From a checkpoint of a small transformer trained on Wikipedia: 4 heads of 128.
MLP neurons of a small language model. Each row is named by its layer, matrix (gate and up: input weights; down: output weights) and neuron, and shows model dimensions 128-191. Each number is 128 + 24 x the weight over its row's rms, rounded and kept within 0 to 255. A neuron's up and down rows have the sign that makes its largest values positive.
Before each neuron's rows, "fires after" lists the tokens most often just before its 100 highest values on Wikipedia text that the model never trained on; "fires on" lists the tokens most often at its 100 highest values on Wikipedia text that the model never trained on. A number after a token or word is its count.

fires after: "===" 30, " ===" 23, " ==" 7, "==" 7, "====" 5, "s===" 5
fires on: "\n" 68, "\n\n" 16, " th" 7
L6.gate470 [ 85 152 123 135 118 143  95 122 104 127 168 142 120 130 106 135  91 108 116 183 141 151 149 134 124 124  93 115 151 167 132 101 135  92 120 142 151 138  89 143 130 121 130 109 178 138 103 114  97  88 124 124 130 154 157 114 125 153 137 107 119 195 153 121]
L6.up470 [170 108 122 137 154 151 105  81 174 146 123 146 125 145 140 161 116 196 144 108 118 121 118 135 116 115  92 111 145 102 106 194 117 153 132 152 131 116 138 162 142 137 139 133 115 127 105 118 122 134 120 138 137 126 182 139 177 151  75 120  95 119 132  99]
L6.down470 [ 94  92 166 117 170 131 169 113  83 140 138 165 138 134 115 155 149 147 125 135 143 126  80 123 108 122 103 120 132 125 130 138 116  79 175 118 158 189 122 108 123 113 146 145 104 126 123 131  98 158 107 125 107 137 121 149 117 137 130 135 156 109 124 127]

fires after: " ==" 16, "==" 14, " |" 9, "==History==" 8, " ===" 5
fires on: "\n" 84, "\n\n" 15
L5.gate707 [141 127 145 131 148  82 111 145 145 105 168 124 121 121 116 128 100 145 120 105 139 158 126 123 127 162  93 165  85 121 112 138 182  89  88 114 142  90 158  90 186 145 105 133 147 121  94 114  93 132 175 129  89 131 133 120 117 119 119 103 161  92 142 143]
L5.up707 [128 118 159 148 147 140 123 127 105 124 153 144 111 161 149 138  88 114 157 177 116 126 148 177  80 105 135 124  74 123 140 121 165 131 128  89 142 115 144 117 112 112  84 178 138 122  94 109 124 113 119 105 122 116 121 137 116 116 141 140 131 150 121 163]
L5.down707 [140  96 123 102 155 146 110 109 126 120 116 131  83 129 148 148 149 147 139 138 136  93 162 195  89  91 124 155 151 154 133 125 121 146 115 127 150 143 118 136 163 122 120 154 129 137  77 108 108 140 110 115 120 145 152 152 133 126 118 118 172 132 177 113]

fires after: "–" 19, "\n" 16, "| " 15, ", " 5
fires on: "2" 38, "1" 18, "–" 18, "| " 13, "\n" 4
L9.gate938 [128 176 120 137 145  80 161 151 139 102 145 148  89 124 142 143 171  86 108 104 155 105 127 122 122 106 126 120 170 148 125 151 145 142  78 107 132 107 103 124 119 127 126 163 119 109 102 146 121 141 129  69 128 148 114 123 143 135 113  94 124 115 105 144]
L9.up938 [116 144 138 115 110 101 134  98 147  96 135 153 101 138  99 135 176  96 115  95 167 132 140 112 130  96 103 150 136 130 119 156 116 183 142  88 134 115 108 126 113 100 128 166 155 182 100 137 128 116 144 128 137 124 114 116 106  72 195 104 155  87  96 203]
L9.down938 [126 170 108 115 155  77 131 155 148 170 107 142 115 134 100 164 162 125 159 147 152 145  86 110 167 154 157 114 168 148 172  99 140 139  97 117 136 131  80 126 140 147 118 157 134 121 151 128 127 123 121 147 129 137 116 157  95 163 120 152 146 127 126 151]

fires after: " |" 38, " |  |" 7, ")" 7, " |  |  |  |" 5, " |  |  |" 5
fires on: "\n\n" 97
L3.gate406 [114 157 124  88 114 121 134  94  72 116 129 172 125  85 132 128 137 112 117 116 119 136 119 134 119 126 141 109 125 113 140 154 133 113 132 115 132 115 140 123  75  96 124  88 128 140 129 152 149 137 136  99 142 128 109 163 137 138 168 106 124 132  64 146]
L3.up406 [138 117 154  88 139 110 102 130 134 128 142 115 134 126 144  96 132 136 189 142 149 112 133 122 162 117 142 114 120 109 100 116 129 143 110 112 122 161 132 132  90 147 118 156 101 136 136 112 135 177 158  99 156 125 107 141 130 139 110 162 144 132 118 126]
L3.down406 [ 95 141 128 132 149 161 141  78 123 145 114  94 117 135 101 127 146  94 143 106 130 148 104 133 176 124 124 129 143 136 138 144 124 104 113 117 163 164 125 107 135 123 116 113  83 173 154 153 131 120 128 135 181 126 140 170 168  97 124 145  88 119 131 118]

fires after: "0" 40, " c" 10, " t" 4
fires on: "; " 24, " | " 19, "a" 15, "ation" 9, "ad" 5
L5.gate347 [128 157 100 109 114  99 117 145 131 198 109 110  71 151  95 131  96  92 138 191 105 139 103 143 121 117 147 123 130 137 141 125  95 161 135 125 161 119 156 148 111  98 161 110 135 144 107 121  98 125  76 159 140 121 104 109 107 119 158 105 141 153  98 168]
L5.up347 [155 146  97 120 154 138 145 155 132 129 153 172 162 138 128 153 132 169 176 123 117 177 144 107 100 143 134 123 127 145 129 146 129 134 107 115  81 156  75  87 163  94 132  81 126  91 117 135 127 118 100 131 160  80 116 133  89 124  55 102 179 180 147 143]
L5.down347 [141 146 127 160 154 166 130 190 138 182  84 142 140 190 157 131 107 173 145 151 160 117 123 112  66 104 152 144 132 118 142 143 115  94 153 150 155 133 144 128 146 109 119  88 117 154 141 105 116 148 126 156 116 113 150 131 104 120  95 105 159 123 114 136]

fires after: "\n" 26, " |" 15, "\n\n" 11, " |  |" 4, ":" 4, " | " 4
fires on: "\n" 25, "|" 18, "\n\n" 7, "| C" 6, "2" 5
L5.gate380 [153  93 113 153  99 122 134 110 143 127 132 102 120 107 132 109  78 127 150 108 137 123 113 166 154  98 121 120 119  93 157 131 117 107 135 140 128 150 127 147 145  69 109  97 128 151 143 137 126  96 147 134 114 147 171 155 112 118 125 114 120 113  96 150]
L5.up380 [135 173 108 144 127 148  99 112 152 100 100 145 122  82 106  94  99 141 151 164 133 140 140 106 151  80 143 104 110 110 138 151 130 137 132  96 177 138 127 122  96 101 188 129 128 108 129 118 127 139 125 140 122 112 127 126 129  89 164 127 190 129 132 124]
L5.down380 [174 141 133 126 107 142  98 121 111 106 102 110 135 115 125 122 153 153 121 134 159  90 130  99 124 136  90 161 134 156 130 137 125 121 117 139 170 119 127 115 133  80 165 159  91 141 103 101 110 116 116 150  90 109  95 142 145 157 121 128  80 122 167 124]

fires after: "1" 73, "2" 13
fires on: "." 12, "," 11, "5" 9, "7" 8, "–" 8, "28" 4
L6.gate78 [154 181 125 107  66 125 112  97 117 127 155 176 102 138 165 121 185 106 100 115 138 120 110 160 102 156 141 122 139 113 121 118 171 118  95 101 134 118 138 136 131 143 139 135 113 145 145 144  96 110 112 126 104 152 130  85  99 179  98 120 124 128 106 132]
L6.up78 [122 148 100 146 105 176 113 151  80 138 157 125 145 120 157  91  78 137 135 131 142 129 163 119  97 136 180 103 123 110 133 171 130 120  97 107 149 165 157 132 156 140 115 145 141 137 143  96  91 156  90 180 132 140 158 116 137 160  95 143 134 132 108 170]
L6.down78 [130 110 101 107 109 130 152 127 122 106 170 121 138 145  95 111 154 119  68 146 138 135 122 111 119 129 116 159 117 148 160  89 126 122  96  95  98  94 140 137 123 177 127 139 183 139 100 123 148 127 148 125  97 128 172 101 133 154 108 160 136 176 119 113]

fires after: "==" 28, " ==" 22, "==History==" 9, "s==" 8, "==Reception==" 5
fires on: "\n\n" 59, "\n" 38
L9.gate1168 [135 150 160 152 118 149 156 140 158 168 161 106 137 181  89 127 110 172  74 152 108 180 112 159 128  66 185 132  79 121 112 129 170 130  75 136 152 148 103 114 123 145 125 115 112  96  97 120 177 134  92 148 118  99 117  74 154 128 132 128 144 127 134 146]
L9.up1168 [131  96 141 143 162 141 112 131 115 139 110 147  89 109 138 156 144 153  94 163 151 170 160 170 103  85 151 123 185 123 158 156 113 158 162 140 162 113 136 160 133 108 110 147 114 116 131  82 155 153 116 123 149 109 129 163 143 158 136 123 154 139 190 143]
L9.down1168 [132 144 162 112 123  86 104 139  91 142 128 107 150 142 170 104 135 127 146 124 114 142 118 104 124  69 108 124 121 135 155 105 101 140 125 117 155  84 147 145 119 129 149 147 143  96 128  86  87 140 131 108  78  96 148 160 121 169 122 123 133 179 164 119]

fires after: " ==" 20, "===" 14, "==History==" 12, "==" 12, " ===" 8, "==Reception==" 5
fires on: "\n\n" 76, "\n" 18, "up" 4
L5.gate721 [139 118 122 146 136 172 112 119 140 130 149 130 122  94  96 110 106 156 123 108 121 117 119 190 147 109 113 149 104 112 125  78 113 162 113 164 120 103 165 141 163 130 118 134 114  81  97 139 115 145 138 122 147 120 122 106 132 135 134 162 103 109 131 118]
L5.up721 [118 107 124 120 143 131 125  95 145 179 162 110  83 112 102 142 130 148 141 158 115 153  75 121 159 163  73 141  91  70 202 115  86 143 124 200 129 112 151 111 110 123 126 139 151  92  99 114 151 143 135 174 120 131 121 128  97 126 141 117 165 137 122 123]
L5.down721 [119 101 127  98  95 134 120  83  77 144  99 102 110 167 137 111 138 148 152 127 164 102 122 104 105 121 146 121 134 158 164 156 115 149 119 103 112 131 126 137 116  84 121 134 115  71 134  83 128 160 123 114 141 160 125 133 126 115 172 189 155 142 124 116]

fires after: "1" 32, "," 19, " | " 6, ", " 6
fires on: "2" 22, "4" 21, "5" 15, "7" 12, "0" 9, "3" 6
L9.gate86 [154 111 100  99 107  99 136 132 106 136 132  87 130 116 140 126 141 112 122  75 140 104 124 116 112 122 148 130 146 105 135  94 121 136 135 128  75 116 139 125 135 133 154 116 105 161 131 125 120 163 100  99 126 140 141 117 128 119 117  98 141 113 148 148]
L9.up86 [125 164 119 133 138 147  94 140 115 152 175 131 143 152  88 102  95 126 128 106 174 134 152 127 126 120 130 121 114 162 156 166 158 128 111  80 169 129 142 139 104 145 125 149 137 137 141 122  90 105 124 163  97 138 113 120 162  95 126 111 118  65 127 140]
L9.down86 [101 136 108 149 105 126 138 149 130 108 157  96  98 107 109 101 152 130 100 139 122 115 163 105 102 138 115 112 158 127 142 113 140 104 104  99 161 143 107 109 169 112 156 119 148  86  82 131 130 153 127 143  97 122 131 152 135 159  65 100  79 139 135 117]

fires after: "\n" 68, " |" 7, "| Team" 4
fires on: " " 53, "-" 13, "  " 13, " To" 8
L3.gate1004 [200 140 128 141 126 142 124 118  96 148  67 123 117 115 100 138 103 140 195 102 163  99 118 139  91  90 118 138 131 180 125 163  93 168 127 168 157 120 137 118 108 125 160 113 127 136 136  80 125 152 139 151 130 123 117 159 129 116 130 149 127 184 147 136]
L3.up1004 [125  94 100 133 156 146 124 132 158 145 135 179 145 155 106 136  98 163 191 156 171 118  83 128 174 149 137  97 127 108 121  78 111 116 135 168 109 166 124 150  95 163 168 103 102 139 121 138 113 142 134 131 143 105 160 161 139 113 148  90 102 113 141 112]
L3.down1004 [ 91 115 113 126 125  95 102 138 122 110 141 111 127 132 163  75 107 121 140  96 161 132 159 143  89 118 175 108  88 126 155 147  87 157 103 146 142 108  95 118 109 135 151 159 144 153 159  95 149 156 148 157 114 138 106  86 152 149 134 161  98 109 141 163]

fires after: ", " 19, " in " 15, " In " 7, " August " 5, " until " 5
fires on: "2" 50, "1" 44
L9.gate1056 [124 127 118 149  99 141 194 123 107 117 108 119 120 146 195 132 122  85 130 144 172 120 101 134 142 121 131 112 182 121 150 139 144 136 130 137 131  72 153 101 109 154 130 170 141 158 108 124 125 156 152 144 145 179 114 163 151 118 153 103 160 132 146 131]
L9.up1056 [107 131 170  89 115 110  97 111 116 102 136 195 145 102 116 125 126 111  97 140 111 152 157 165 178 107 131 129 139  97 148 129 147 163 113 115 105 144 114 134 141  91  75  98 174 130 141  99  98 132 113 117 139 105 107  99 149 141 113 135 127 120 130 112]
L9.down1056 [117 145 152 134 103 106 119 146 140  60 140 122 134  97 115 131 147 130 144 124 155 115 121 120 148 111 136 132 109 101 133 126  99 113 113 127 149 151 170 123 142 149  95 110 128 142 127 110 120  86 110 126 101 106 134 108  73  82  84 152 167 131 129  87]

fires after: " |" 61, " |  |" 15, "% |" 9, " |  |  |" 4, "; |" 4
fires on: "\n" 100
L5.gate399 [110 116 139 147 125 143 128 103 123 113 167 117 125 127 131 128  69 135 132 175 104 144 150 104 160 106 168 196 112 111 126 144  97 124  84  85 168 107 115  58 130 155 109 117  91 134 123 124 105 161 124 161 117 118 133 132 123 137 128 107 105 114 110 100]
L5.up399 [141 127 122 126 119 169 115  83 125 106 113 112  94 145 113 133 136  87 140  96  94 148 120 108 110 111 147 100 148  75 126 125  86  91 139 105 100 113 105 138 112 146 111 140 102 124 153 166 123 113 114 119 121  96 129 139 171 182 153 136 105 116 104 100]
L5.down399 [104 141  86 101 140 109 171 102 179 100 146 100  95 148 128 142 123 172 119  80 115 118 127 123 125  95 118 104 114 140  92  71 114 106 114 127 143 118 108 103 164 101 126 138 101 157 134 154 109 132 165  92 122 143 142 100  64 150 155 164 106 118  97 141]

fires after: ", " 30, " December " 14, " in December " 5, " November " 5, " October " 4
fires on: "2" 73, "1" 18, " | " 8
L6.gate60 [ 75 124 110 106 155 134 163  89 140 197 145 112 112 148 156 160 132 153 122 121 138 109 151 152 127  90 147  76  97 108 145 147 111 154 145 137 128 170 126  87 127 142 117 154  87 132 112 121 147 151 122 120 123 136  80 104 101  84 147 146  98  86 151 109]
L6.up60 [182  81 144 126  81 153 142 106 159 166 120 167 181 168 136 144 113 156 101 133 197  93 147 134 145 121 144 124 138 135 129 101 110 112 131 123  98 141 153 156  91 175  97  82  94 102 119 115 154 113 139 126 115  90  93  90 157 124 159 153  69 123 133  71]
L6.down60 [155  92 132 138 153 142 110 145 138 126 160 110 171 173 133 132 100 170 107 121 117 117 156 134 134 135 107 144 156 128 118  85 123 122 141 153 158 145 130 134 153 176 146 155 104 152 152 126 130 134 127 109 127 114 112 130 114 117 142 155  94  95 158 111]

fires after: "\n" 23, "| " 16, ", " 13, " February " 6, " December " 4
fires on: "2" 31, " " 19, "1" 15, "°N " 11
L9.gate397 [129 145  96 136 124 133 117 161 115 134 113 108 102 132 184 123 168 148 109 163 125 143  79  42 139  97 113 139 126 185  88 146 111 128 134 165 152 135 150 131 116 161 131  96 146 145 124 167 146 140 160 126 139 126 120 125 123  97 106 116 140 135 152 160]
L9.up397 [127 138  73 160  78 131 142 104 128 150 146 152  79 169 158  80 134 101 128 110  92  75 143 147 150 107 146 152 121 141 106 153 139 149 146 131 146 110  95 109 175 107 133  93 122 191 167 160 153 171  87 139 137 114 146 135 146 113 147 143 102  82 117 119]
L9.down397 [112 104 162 151 142 131  88 157 203 107 129 104 109 115 146 150 116 132 103 122 117 122 148 165 118 114 130 101 131 164 120 175 142  84 144 117 147 159 118 133 136 173 163 160 141 148 134 149 110 169  74 140 142  97 108 124 160 136 105 183  90 153 149  91]

fires after: " |" 27, " =" 15, " |  |" 12, " |  |  |" 4
fires on: "\n\n" 84, "-" 12
L6.gate628 [120 147 136 122 163 120 122  89  87 145 116 147 125 144 151 176 124 127 138  87 133 145 139  84 136 111  99 100 101 116 117 146 179 160 161 108 137 135 159 101 119  81 122  97  99 144 155 160 139 123  78 121 123  89 114 111 130  80 131 137 139 178 115 159]
L6.up628 [110 139 143 125  92 138 158 102 142 144 106 117 153 133 124 160 128 179 129 129 146 145  78 133 143 131 118 131 147  93 124 152 157 166 132 149 144 158 153  86 151 105 116 110 138 125 175 155 124 143 106 137 139 112  59 118 115 142 101 126  95 155 119 153]
L6.down628 [112 109 134 149  97  80 162 100 106 118 121 155 138 131  97 117 117 142 111 155 136 102 127 144 153 164 108 147 120 109 142 109 118 170  94 172 108 173 129 168 132 140 131 149 150 180 152 117 133 116 113  98 102 147 131 136 164 144 139 141 160  93 138 132]

fires after: ")" 27, "." 24, "\"" 7
fires on: "\n" 93
L9.gate189 [126 161 133  80 128 134 155 198 151 144 138 168 100 104 151 160 136 134 123 158 133  80 132 159 131 136 126 111 134  99 134 133 153 156 140 127 129 134 138 138 129 174 125 200  95 129 145  87  92 104 159 156 162 129 138 137 135 118 105 135 156 113 132 131]
L9.up189 [111 131 169  94 158 150 152 187  98 117 152 169 132 122 134 127 133 133 115 143 130 131 162 112  99 122 117 107 106 113 116  87 127 121 139  93  93 112  68 133 148 155 122 148 123 122  87 126 119 132 121 112 123 142 108 126 168 157 122 101 106 162 169 137]
L9.down189 [136 107 131 121 100 146 111 157  65 164 125 102 159 126 121 149 128 146 108 117 165 157 135 137 155 114 138 161 149  88 111 192 149 119 147  88 128 164 149 130 134 121 124 135  85 115 142 124 138 155 135 125 181 155 124 184 117 128  81 118 129  99 150 125]

fires after: ", " 13, " (" 10, " place | " 8, "| " 8, " at the " 6, " in " 6
fires on: "2" 100
L11.gate1044 [132 174 100 129  67 107 119 191 134 157 136 148 133 129 110  87 138 117 111 167 162 113  89 119 110 113 119 135 152 130 119 112 175 142 132 138  98 140 138 129 127 141 153 141 132 164 152 130 140 129 125 141  98  90 134 140 126 113 159 118  95  87 141 145]
L11.up1044 [139 131 159 124 125 160 105 166 153  74 204 115 120 122 147  87 126 108 136 145 105 146 152 141 127 115 112 128 138  84 122 182 135  95 126 135 152 165 142 135 158 104 102 141 146 117 110 113 124 145 143 139 139 139 135 122 108 129 115  67 142 125 109 100]
L11.down1044 [146 146  93 163 104 102 131 139 139 147 157 122 144 121 147 125  88 113 142 111 138 156 151 142 114 110 149 110 161 127 111 163 131 117 113 135 169  81 130 150 165 141 127 133 122 136 108 109 143 133 144 155 129 115 127 177  99 127 150 110 115 102  94 164]

fires after: "1" 34, "2" 21, "0" 18, "4" 7
fires on: " | " 51, "," 31, "; " 8
L6.gate362 [113 161 108  92 110 160 127 162 122 134 119  93  85  89 113  84 117  92 110 112 135  93 119 108 130 153 114 113 114 135 140 128  99  99 136 163  98 129 130 125 145 129 123 130 121 143  86  93  84 138 106 122 150 122 154 165 145 130 116 111 134 171 113 104]
L6.up362 [139 116 127 129 132 165 137 138  88 132 106 144 108 160 150 131 112 111 106 113 130 143 128 149 132 117 129 106 128  89 107 150 148 121  94  69 123 115 123 127 144  89 152 115 102 121 100 164 139 166 133 104 162 129 140 142 106 137 118  87 129 148 100  98]
L6.down362 [131 141 139 116 120 108 141 104 132 134 150 159 152 158 100 110 132 158  82 149 136 148 148 115 118 109 136  93 118  89 119  98 112 135 137 160 115 138 131 141 124 155 149  91 123  93 126 144 125 153 117 164 114 145 170 142 136  95 120 114 140 128 157 149]

fires after: " (born " 21, " in " 20, ", " 11, " March " 5, " (" 5
fires on: "1" 100
L11.gate578 [121 143 166 145 106 125 151 114 151 112  99 123  77 117 167 155  79 138  92 134 163 133 160 143  92 144  67  86 147 124 141 134 161 128 129 145 137 116 127 119 122 134 125 148 104 109 136 140 158 159 137 179 105 173 152 127 136 117 181 100 126 124 129 101]
L11.up578 [121 160  77 165 134 147  93 104  90  92  71 148 118  97 157 113 132  95 158 141 139 183 148 135 140 105  75 117 159 106 104 112 150 146 123 109 113 182 126 140 119 128 120 129 145 119 102 125 115 176 131 120 138 175 143 136  80 127 118 139 127 113 140  80]
L11.down578 [108 113 152 162 107 117 130 133  87 117 114 157 150 112  94 101 129 116  89 129  91  87 110 144 102 148 105 121  78 119 104 104 169 163 140 167 144 121 116 151 147  84 133 109 132  92 127 112 104 139 120 115  85 149 114 128 148 138  95 131 131 135 137 129]

fires after: "| " 16, ", " 9, " in " 8, " " 7, "- " 6, " (" 5
fires on: "2" 90, "3" 6
L9.gate1283 [131 155  94 117 124 118 112 119 119 164 118 129 154 166  86 150  89 115 124 146 139 153 111 135 127 140 185 169 109 131  96  95 134  62 117 137 127 133  68 132 121 126 122 108 124 125 111  97 111 107 138 148 152 131 119 162  75 129 118 124  77 156 121 138]
L9.up1283 [159 146  95 121 158 116 106 184 128 127 159 128 170 191 136 166 130 124 168 111 135 143 111  89 147 130 125 128 147 108 143 127 116 125  97 148 149 132 156 146  87 132 133 107 114 131 141 110 136 117  72 108  93 104 149 153 134 145 127 117 141 121 147 182]
L9.down1283 [163 117 114 107 135  95 132 145 162 155 146 195 159 124 149 189  96 111 128 126 129 144 143 106 154 126  63 133 120 133  86 134 151 143 141 140 184 119 140 124 122 124 124 130 131 145 116 111 210 136 136 175 118 108 152 153 138  67 106 130 110 120 141 132]

fires after: "\n" 39, "\n\n" 7, " |" 5, " | %" 4
fires on: "| " 22, "\n" 15, "|" 11, "-" 6, "\n\n" 5, " " 4
L3.gate63 [110 130 103 115 107  91 114 143  70 137 104 119 130 101  86 112 150 112 137 112 132 151 151  95 113 116 120 133 123 106 134 147  83 134 108 168 142 133 129 147 134  95 151 120 157  94 115 173 111 135 133 127  80 171 120 113 129  91 156 104  88 117 110 106]
L3.up63 [ 86 131 132 129 130 126 122  91  86 177 144 156 130 102  85 122 135 130 158 173 126 107 145 185 127 179  82 126 128 111 184 154 102 131 120 166 121 157 137 122 127 108 142 123 116 161 153 137 152 141  90 120 125 150 133 133 123 107 123 123  92 131 155 155]
L3.down63 [133 147 134 141 118 132 105 100 160 150 103 146 132 131 142 125 104 131 143 122 111 122 172 202 113 146 147 157 129 154 119 115 141 174 128 156 101 149 183 147 106 168 177 127  88 119 149 106 141 179 125 151  89 127 110 139  91 122 114 147 135 132 116 106]

fires after: "- " 19, "| " 16, ", " 8, " | " 7, "–" 7
fires on: "1" 54, "2" 22, "iz" 8
L11.gate857 [132 111 126 130 153 143 119 105  94 137 131 101 103  51 190 106 142 135  98 104 145 104 130 117  88 161 153 138 147 101 154 144 120 149 178 147 124 118  73 161 121  91 126 163 192 134 145 117 156 118 161 110 101 140 115 125 159 112 119  81 105 143 115  98]
L11.up857 [155 142 162 113 145 152 140 122 129 187 161 152  92 117 122 141 137  92 132 114 103 151 164 101  85 100 106  94 102  67 131  91 100 121 152 158  89 141 124 126 117 115 134  95  98 123 132 154 141 130 147 154 101 164  85 124 185 141 150 119 103 165  85 165]
L11.down857 [123 104 139 108 140 158 128 126 109 109 136 116 127 114  92 105 160 115 129 127  71 134 166 145 124 114 159 133 113 103 107 115 127 132 103 158 113 147 111 101 107  90 127 135 140 133 175 125  90 136 163 117 126 157  79 138 136 175 105 163 137 118 140  92]

fires after: " |  |" 19, " |" 15, "th |  |" 12, "e" 5, ") |" 5, "\n" 5
fires on: "\n" 95, "| " 5
L6.gate1148 [153 144 154 134 112 115 118 116  97 150 127 147  98 108  96 104 110 119  83 147 134 155 130 129 123 102 114 171 147 124 149 123 130 144  82 123 112 120 132 132 101 131 114 109 127 109 128 148 129 187 101 121 106 148 124 139  69 118 116 147 126  95 156 101]
L6.up1148 [123 131 118 102 111 187 123  95 105 140 131 123 131 142 105 136 106 135 118 178 136 124 111 113  98 146 157 116 106 130 136 133 144 113 139 168 124 122 101 119 117 116 135 159 163 119 178 112 121 111 101 145 102 121 123 115 152 152 161 164 101  68 138 121]
L6.down1148 [106 133  90 147 106 103 169  84 140 127 105 140 146 147 111 122 172 127 100 124 126 178 141 107 109 109 131 141 132 118 169 135 111 129 172 133  82 133 104  92  89 136 158 124 153 120 152 146 107 134 109 109  68 159 161 155  87 114 137 139 133  90 109 122]

fires after: "," 38, "." 17, "1" 6
fires on: "7" 26, "6" 25, "0" 15, "3" 10, "4" 5, "5" 4
L9.gate511 [112 153 159 162  87 149  84 107 152 117 164 131 152 147 106 150 120 173 186 107 145 131 118  97 119 125 129 121 137 146 138 128 151 102 140 151  99 127 130 171 123 161 124 114 119  97 120 170 151 148  96 140 114 138 132  83 157  89 148 106  92  99 103 135]
L9.up511 [135 135 152 112 128 118 128 135 154 166 123 123 173 119  44  94 142 164 112  69 146 120  96  80 135 121 147 111 143  94 147 109 140 160 126 131 109 154 119 117 134 119 141 152  94  82  82  90 103 123 125 109 113 140 128 145  87 120  61 115 113 137 133 132]
L9.down511 [169 128 145  97 125 120 152 135 113 120  96 117 125 142  83 103 136 138 116 111 137 124 147 130  95 126 100 183 130  99  96 107 147 121 113 116 124 126 134 134 145 126 132 144 177 104 126 116  98 140  97 118 115 104 127  89 137 157  90 151 106 153  98 130]

fires after: " " 26, " | " 12, "." 9, "op " 4
fires on: "2" 43, "1" 39
L3.gate426 [ 97  90 146  92 116 122 149  91 144 126 122 147 134 117 148 138 105 131  98 118 146 113  71  96 116 135 108 115  96 139 159 141 134 142 149 128 175 109 111 119 137 104 154 129 134 122 151 147 173 117 130 112 108 173 133  82 133  56 143 175  76 122  92 125]
L3.up426 [ 98 130  83 136 103 151 119  95 157 143 114 117 141 138 115 141 159 161  93 136 153 154 128 172 173 150 122 124 154 119 164 128 144 100 108 145 138 103 114 129 148 163 140 168 138 107 154 134 155 126 161 136 105 151 121  94 130 163 180 138 111 102 121 109]
L3.down426 [140 143 146  97  99 146  83 126 115 123 126 147 136 157 127 141 128 111 151 112 146 117 114 141 149  88 131 138 187 122 128 140 147 120 152 156 126 159 152 125 123 108 147 124 114 137  95 165 177 116 124 139 128 145  94 113 113  86 142 100 174 135 130 119]

fires after: "===" 20, ":" 12, " ===" 5, "==" 5, " ==" 5, " W" 5
fires on: "\n\n" 81
L5.gate522 [136 109 151 121 162  97  85 121 140 130 104 139 140 135 128 162 136 103 113 152 111 143 109 107 144 115 145 131 120 138 140 130 130 124 155 140 114 150 100 106 172 140 113 146 115  93 144 119 165  82 116 135 177 142 125 141 150 167 139 120 133 136 102 125]
L5.up522 [169 107 154 162 141 115 150  89 112 185 146 120 137 121 134 119 158 154 125 123  91 115 148 121  92 114 155  70 125 127 122 113 115 146  96 117 163  97 147 108 153 143 102 128 150 114 112 134 138 137 170 108 112 151 140 127 128 154 136 142 163 120 147 148]
L5.down522 [160 123 120 134 125 147 113  95 114  85 151 145 106 138 123 126 131 196 126 149 128 154 106 121 142 139 137 128  98 121 111 130 155 161 115 151 148 166  98 142  82 115 127  97 101  70  72 116 124 115 147 162 171 108 165 119 133 145 116 145 137 144 164 148]

fires after: "===" 33, " ===" 20, "==" 14, " ==" 8, "====" 6, "==Career==" 4
fires on: "\n" 100
L3.gate951 [140  99 123 120 141 145 124 135 100 140 123 139 127 108  86 104 113  98 150 135 117 108 120 111 122 142 135 125 129 101 108 155 119 123  94 176 151 139 152 112 131 118 161 113 144 130 115 116 105 132 120 135 124 150 111 133 105 158  77 112 141 102 131 151]
L3.up951 [168 102 111 103  94  97 110 124 162 148  98 141 139 129 113 147 116 112 109 137 115 131 129  99  99 124 140 148  86 125 155 137 144 122 110 137 125 134 127  89 141 118 119  94 166 117 111  98 128 123 151 142 124 145 117 136  97 127 158  84 128  97 168 131]
L3.down951 [128 104 135 130 154 105 143 105 135 143 119 121  66 123  76  70 117 165 143 163 152 110 164 142 128 146 117 114 134 142  89 129 138 155 115 137 136 135 107 126 118  88 147 146 132 105 156 105  93 125 106 122  74 141 113 147 124 135 134 142 147 125 121 102]

fires after: " |" 16, " |  |" 11, "." 9, "===" 8, ")" 6
fires on: "\n" 82, "." 4, " this" 4
L6.gate807 [137  93 160 116 137 116 131 123 124 169 158 138 145  89 107 116 109  90 120 108 146 113 152 111 128 102 109 154 103 132 167 159  82 127 124 133 108  74 113 134 137 100 100 172 179 149 107 110 126 139 145 162  98 171 129 105 132 163 122 138 124 137 123 130]
L6.up807 [101 163 145 181 135 108 162 141 110 123 107 184 103 138 101 152 150 134 125 100 142  96 117 104 150 155 143 145 122 120 135 134 134 119 133  85 155 112 143 123 120 151 122 121 139 131  95 155  95 106 133  98 114  82 128 108 167 139 116  77 136 125 138 114]
L6.down807 [131 131 137 152 126 161 121 114 131  95  95 111 152 142 135 154 136 124 108 103 123 122 165 158 133 143 151 183 129 120 134 135 167 122 127  96 112 175 114 144 103 146 109 170 124 162 112 105 129 123 131 123  85 144 159 101  92 119 104 111 150  94 176 113]